Part of a small language model's weights: RMSNorm before each block.
MLP neurons of a small language model. Each row is named by its layer, matrix (down: output weights) and neuron, and shows model dimensions 64-319. Each number is 128 + 32 x the weight over its row's rms, rounded and kept within 0 to 255. Numbers have three digits each. A neuron's up and down rows have the sign that makes its largest values positive.
Before each neuron's rows, "fires before" lists the tokens most often just after its 100 highest values on Wikipedia text that the model never trained on.

fires before: " | ", ".", "–", " |"
L3.down261:142068197057144147084140125076101130086117160144067129128108154148118131144180197128098141106116120078101152071091144089103168137138133103149127166134184092117116139154080110156132154099126144066105126101067150107163191120067151144111129125107123079109123139134119189108146171137141144118109157115127111114146129117198117191115162114164107082067126135169122136123116064145175218118137192107040087138175173138166117123113098195161122142108104095100158133131087099159153126131115131090149108124073123152176098135066174179148144127141086138097152059074126128086205208081099163082182149120126123144132131128127134106145145109125148120174109132115120179104126138125091096134161126079175148142114104169105128172066152198149154176096100123065118142118130156167127089128129098

fires before: "1", "2"
L3.down756:148107105149098080089100092126214094138141134146108160121103126126158107124091174093052075146138196130175152157167100141131097122103134128102146071126095159152141124143063145173138096203155184131109109086145112161114116144105093164150094182111107080094139164073130112104149143087151101149107144116172144160130194125085158143087158120091120136192050064105129108158102166102074073168158162089138104150154134120123076112124232174109110074148129080118092112127119111155157127142201077104161112124094116078117114055082120079117164147111236119144120184096128161118147120109099137131135130081173133157169124122108075130108102117137146128167169090134121168089159127089135152128116130063093153175136098132137184090128182129078104128143179076097108129145162085139182139151111128

fires before: ", "
L8.down147:099144104150147095143140185104083203105135071125087106089115085148114062134125156087161129123118064117148098109085148155155110133098154113156123052154160172142137127160148153133096096179077136121114089126103169105115099155101078140143120181081088136153127115178116196162136163109146131166065135153074161103123123100126112131150169102088076148083135127119139163160185154202160142141130104141065103189033156124183147165067111106126156142085094128034102151175131118144128180185186093068113098113130124159159137102138162124146146126165081092135120144154135102103100099145140114087106089119139096159159099130141094098143136072121154130182134126081125203064156089124178077154186135083149111126121074113171143141151071140150156058104134177173159137111172100114123148112077163

fires before: ", ", "'", "',", "', "
L5.down976:153134147181088106104114128094157159143101123119112113132107083199132076141164142150150124118140111130064137177138140146134127121139120096116119172132080175124081092162175110010143120121102112114157126081085138134134099131112154173145110093145152099096111106131151109164125118138118198120119085127166128080158157139126155108152125118140123080130155109087108139126093124146116142110115153060124124138130090151114176132151139154125067125094141111121097153154146111135191095167081122183015163091109157068137125141058140156158135103141064051129176134136101130103119128183114139137155178139104129113170106094140120100131152178142097131126109101075089132112121156114215118189074125101125159118145107122086145109066137134075172149131096097154119078096083135113112107158119136

fires before: " | ", " |", " |  |  |  |", "\n", " | Report |", " | P"
L8.down886:142142139101187113162173136146140096060129138089123145167107100124111092137142143120147099122136168126131143137072083080098142136122070132157090127102151129128117106113113099142100082175155114123123064110137176106108171104130060143144178166137137133145182095146133163112171105098136154184121137130064114100105055112157155128146135126071181061139107104078122113079089165115147161080133113151147095130112091132093108104105117087151103113116177134125131100138126099057141126082127169113128120132127132143127168171074122148089152120156111099120125096126144149107164140117100146086132136130140172138154151110134111145164160202154152058109148109123064159174146154136171115108087142119159168132122092163089107115105140145169107102074117090120233107088135164083118032153079090

fires before: "0", "1", "2", "3"
L2.down120:111126094166123113125099166124127157148080138113107161167134186107148081146086171154128104162174030099140165124137135116034142129114120110123132112180111069084118122129136105125140148080135127131102149172064139134168109124098173086137146191121083119188143125139122150151178121118106153115129101087142118114132127121102077064116116102187130058157100123149140166141154145123120153129123134086153174144127145151169128111119174147099151126112158147110107132128156121141154131092133237107117126125097105129130122120154090153084106168141118181070113071122136101144127132159162128136170119179142117091082152171130064143119145104122142150137081147151112175100121152156124150129159121085127099115085137075133115206092051170101136109110081189122059079096094124198130144145094139

fires before: ") | ", ") | −", " (", ") |", " | "
L2.down203:090146067123107135162126155091106134091121122130117080148098114160179120133138127134117057089129232093149105104127106151155128145121112097109064134181085111110120120136075118109192147180145147091086150137133147180105129149129131173101075179143069239122164175151149123088108118133111144096135151103100166161117152085094155078115138143123143150094105063140104085099124194146109154133127160103107166161184116147168119167096158174087069208101159105179087168127133185107139164150136097090102065118076098076105119135104127144180093151150079081115144138087135138149101091105154112113133162133124159129110099099166147113130140108125100132051122165108192095165107193089092084160146149142103123109149110143081151143124138162140128144137125101154134119073123092074151082057177129

fires before: ", ", "020"
L5.down176:151138136061173062088126143156122127148179112103152099096132152139106070160159145118115055142084119092131135121142199096116071105178090105184105116133173196127131124165101146105151083129103194173121123090108156104105136145056141120148098095132103123112077119154175142100141091121127118136086169102151125118149131153166110205176110170130133169023068128132140088151167168044100144134055180104149160137081102106178135118060088095146099121114114110049178116196138145115105124185162103118135155140092114124095119137093121067147117154063120130160158131133116109124113179090108064115213084112123145154163168154118106152113143116152153171085122184119167100121118114137118107194128143150169110144132089129078171163153119107125142113160121128118147129164100152118123148162133117

fires before: "024", "025", "022", "023", "026", "021"
L8.down292:123070086097140115130125174092129114084100116123161154110115098190079119092133141125117098129128179128065103137181188098095171157068147154162121078099091138102084074172211163155064131122175120076080105148161120146168071138191118121127116090140089103101164154150130077154094106131115084098065121162145133145108142061121181127060158121095163095080157148123165163075100143093125115130050152130151186114098144129123120117118124108085142146164186100157143097184097075112069180186147120160150081122095149108158123146123094151122142196139137148173122160138133164124146071160129105143146142132161177128118083105130140124129129120157146165131142171062092140126174062090157116093147124099105143109174127109128127098091108156095141185098093170154157147145166140149060144138170165

fires before: "1", "2"
L2.down443:125113133127120104108121134096180098098188114154168111121101102119145145137120140059084084119126163078174126094113095117123158130135115135118165106130121137163142148114089129131118140147100186126162109130058097156143113131153162099065059125099109082059111142136161093131171119158145148131153129125120164080100157045078123068162089153131115090128123111164158092160098183105111072163111102087201115110126132127115138123144146125108086087146179101187158163096118118095132122147144129213126122064110123094119170160098073130135088172146155078137076128116124112146230120093167139116082154092138137112160119081112157100133122104106175102175157142132160056158102105127135128188080169032159172175168198165071115140151086128117107173131167122098138068160097138082097140096147126

fires before: "\n", " |"
L8.down1218:043101151100172096141123154160128123122181118123163158088154152121125153155098056137112161074107109104112135165125093141126187137165181147179095175119120155132074181129157123179177149160128143163152143083122061104163138117093162122107112126157084169137106152159089105169186123105185083143197110205118152084117187107088102131152143143142109111087147147081136168148082145118108151175138138089088128051076118138128045156117152137098095077169137147119107148100165075122038166135132104163123176161118048119165123153117163120096133125103190132076094091114134162186121112095156171149157131109095085131144141064095109189068128112145069050067097103096131065158150145141110109125148108127154149166132220108077175134126164112107072185111153106156180140138093170127067134112164132

fires before: ".", " | ", "–", " |", " - "
L3.down120:086116171119107183135160068129150176181186129134143106129137081123124187113060141080147135116128078102115082130065136067112131169131119114142160126138118126164090138129085120076087141145092144057161151110113144150168146116144116140093148109122113070100159133185199139127119148065134155165138142124108133135106116124141122166126086130117118108126180151146135142135233103138113088100106172151115070117112169111082102088119125112163180150159129104111152162119142136122079148108113061068130141181078072182127169163127173090018118147145135106171146128089119144138117159141132147142152099188141137164141083149101149128162140163176135111102109088101140093168109170083125144123111161118167133133121048146166137227101138138170075174095204128111156136136171114150044223118107156

fires before: ".", ",", " |"
L8.down610:139135139060118162082175150149122113066132106126106124146123100146174165127194082095128116173112097126142122108129070154062155147109130088148150120123182138183163095145135110134176128077153154193110120137106175094057132148118131139143164093192127132128115073093122145135158198066122137105102154122111139060105099192114119070122124138097120101082118145110129100226154113172156155145164171112121128134140090192105172105127106087170158086117162126111187111082127145108123140161123113150135111109065089121089135099105127153106131112084093088184108096109132136137121149068180117102134130137080084127093144151201092110109119167112080138125114130075113137133070044170130183116137130104126115153161088164116133150103055115116210158082142163157081115099161121063167132136148135

fires before: " | ", " (", " in", " P", " |"
L3.down273:142130090171045137162148109116205100142091172096127140107117091083101101154168066125116063133105200142155170115141126121146091143142122160163129133189133142179131122109092121150134130165096145104083130187115108121051071165136133155095147094141179109133106173137171093130149130104120175176128100114152140120061180081138070143084121107137146165143080113129077159185137067122165197103105118162121191200122139070178178145126123097149098117186093157167151157143060135150144184147168128110171127094172121132168139162116129090187147048172127097105134153105169130121126149125151131165124109126117144063048181110114146134144158092112106165129103095165142144168131154102173132124146118096107139063092134116081149161033160176152134135160154162136136133130066107174130110176201147

fires before: ", ", "130", "9"
L2.down444:155201108060151133122157122082136087110133118131121172094125110065133117090207125143095150117146187093205082180159118117122114129115122138154164130129153165141073102134131119153086083148128132133132099143148121119120146107111109111137128103142138195142122186132173144125117169168105120108104185075091146176080176132169169130153127163164151130158205125153117169120111166121052122093104184194168148127074141150167090145142096129180186112130143114190107152121109151159117161103086123145106107165076156133136130196153108167120151089095128133105183167125166198169128061095110080148197148148080091161116125172115143182166110134104129066147134131154147101181119152053113071181103158122165111172073130115090130135105144154116154134187186139087126147119137144160140225129156174

fires before: ", ", " | Short"
L3.down517:149132048098120064104162174124112112112121147144104178093158148131147125148171128150085139111151131127059081146087116138129142132165143145129205131076171141107144133050195101105123105133087163141119082134105160085105159217091131095170067138137130137103143102130141121174132090153129108168078118107146105133106113146175145058172150111076144184119172124077123151165061175162111148099157175143067151127088121172120121173082149117108095104130090158142163135131089140123203147123137079159080101082078127120111125119115117073146124109150126126043176136114067166139082109138159063130213125075148127169148139167101102123102080127160101100094117102108148130102150122142107154084147098051129112164100091149110194106150181120119133104217139111115110153126146129093109128183147179

fires before: "2", "1", "3", "13", " | ", "5"
L3.down956:140078125091064179088175091101190144125122121185157146096145092120096100102129144170181140084098180097095144076185150120109122141163090090090219117126104124102185097175126098136150102143145128116141129120113168162094118115068100143171101159107115163074141162126116159154122065096134122106134126113224186147120117112105196098150145145068172134140097146133124119147105135128124088132120141122134153165175083121099125175094115153171061137126120184255141179135133183106100085128200194158182150130125137063107084162095079112135100111106120090135077129192111094104150102131064166150180121146116173154094057164086102131118152051083110122089097156171064153105094120087089181184134143109053115176112155102129168085114119134131161140124204142193081134131188122114120130149115110

fires before: "0", "1", "2"
L2.down400:136145144126132155125091142135125078114148083129100135149164143126205156086154122142103169085139138095085157109118125104125133088144131143145175090136134149164150095178109114105132144115120144066140182103122135113107125117168160190140143154101140059151152159127157153125099197135237121090102135204100119069084158163126144179189070138097125074026074137146119130112110136082101193157149103094106056067125118178111154072097108136104128126140144172151142158170158104112115159118134101116135203144146146108128171074105121179088208193173091094156103142111094156162067072103129164101154142061105107146125157092064144133114140116146134062105147190103108116165087117125172151135084155111154094071089108187080100157107043129138129120158089148127127166125162169127147137152195178

fires before: " | ", ".", "–", " |"
L2.down1241:162126079131152121145151120094108113150170142141117139199069098152132167060112123101080127113141171116133129110090172152120151142127100119111169155111128102079128154156123069151165107123113082149107181139097128156147133114148134172114106157073172101123079151156063142132176155124190106129151137099091129153117138156096167132144173132131138182120164180094122122109108080111109158053190126093168160158150121175115192152044081097138160137117155158071161113064133083119136172120159100092134123098132074088162136091070102113132171149140145101158166112115095131171160160088137139112145131116075234155144170090164111131112173098082131142173103115125132097135100099131168109116126143152094153080145134107133132134149101138115171179098176170110110151104110138145160124136071114

fires before: "0", "1", "2", "3", "Q"
L5.down1013:131130091084135123141110140082155142136127124089079137161103115100161166132137096080185153113105117126148068113117160158144098141159077144103138088160122139067149141172120104122117162109105143105103114183168154113150164090124175070130102135066130071200082117107097132134130158119126111123181108100175137115136092071141145083167133116126133099130112158135092143145198138132094151172090159109181198123104114099098140084122124142040164134196100175157114093154097055067177218090141129128107135132114140147132189057170122080104127195097088136071097178167161074109126192150153118150105127169105136121124135046144109123111130172118140114089133139095152162168092167091139164147163161138139123097183149082128105137154172097099158137130155182140108084116092149080103112133150130

fires before: "–", " | ", ".", " |"
L3.down834:087116128095128170179071161083143135182125171139123158118126103171125167102096103081111137119169138098109178103105112125135085113127062131122097119098127125199114094148079106118173165159166187197085082162129084113138165162080108134138137101149017149110099149132169123145076123166099129164204113142152154076131113100161143110112096095175152093054172182150108142098141111155140158145089142083161136128135134145079098147175116110095170110158140135143108078129076149197089132117145130141180153088093088069127131130056148150128089135096173099122110122142111109137123093164151113104135163161155152080114113152101124154180172154093098140095092070127121156133082147166122146104130132102173118213103152119084136129103162110117133148123155143129166103127059134152197120120143150

fires before: "1", "0", "2", "3"
L5.down180:182103157090160178122191077032114167087069084145121126097160142117195113171112062065149140147160158108071075096077151146142148110073095171080129164097132134150174091156045155142100122136111110094189148094132102172102102161118132147144174146096127098120080113157088115122129139107112061181104129163142089149076040155152124098113165141144123083058157114072115127164122168124147086170129107159149079089134100125126190115105087108140110093130117123103107075184123103144171116105102134133163153153116128106103154062141138103156124129136110151079148112171139110166081131131119120096175173169127094152080144131049158173069160135070195145063045106115172125100120099091122108151123088133114080138095156168098099128167151110091109100107160163142091141117133146178157088128159139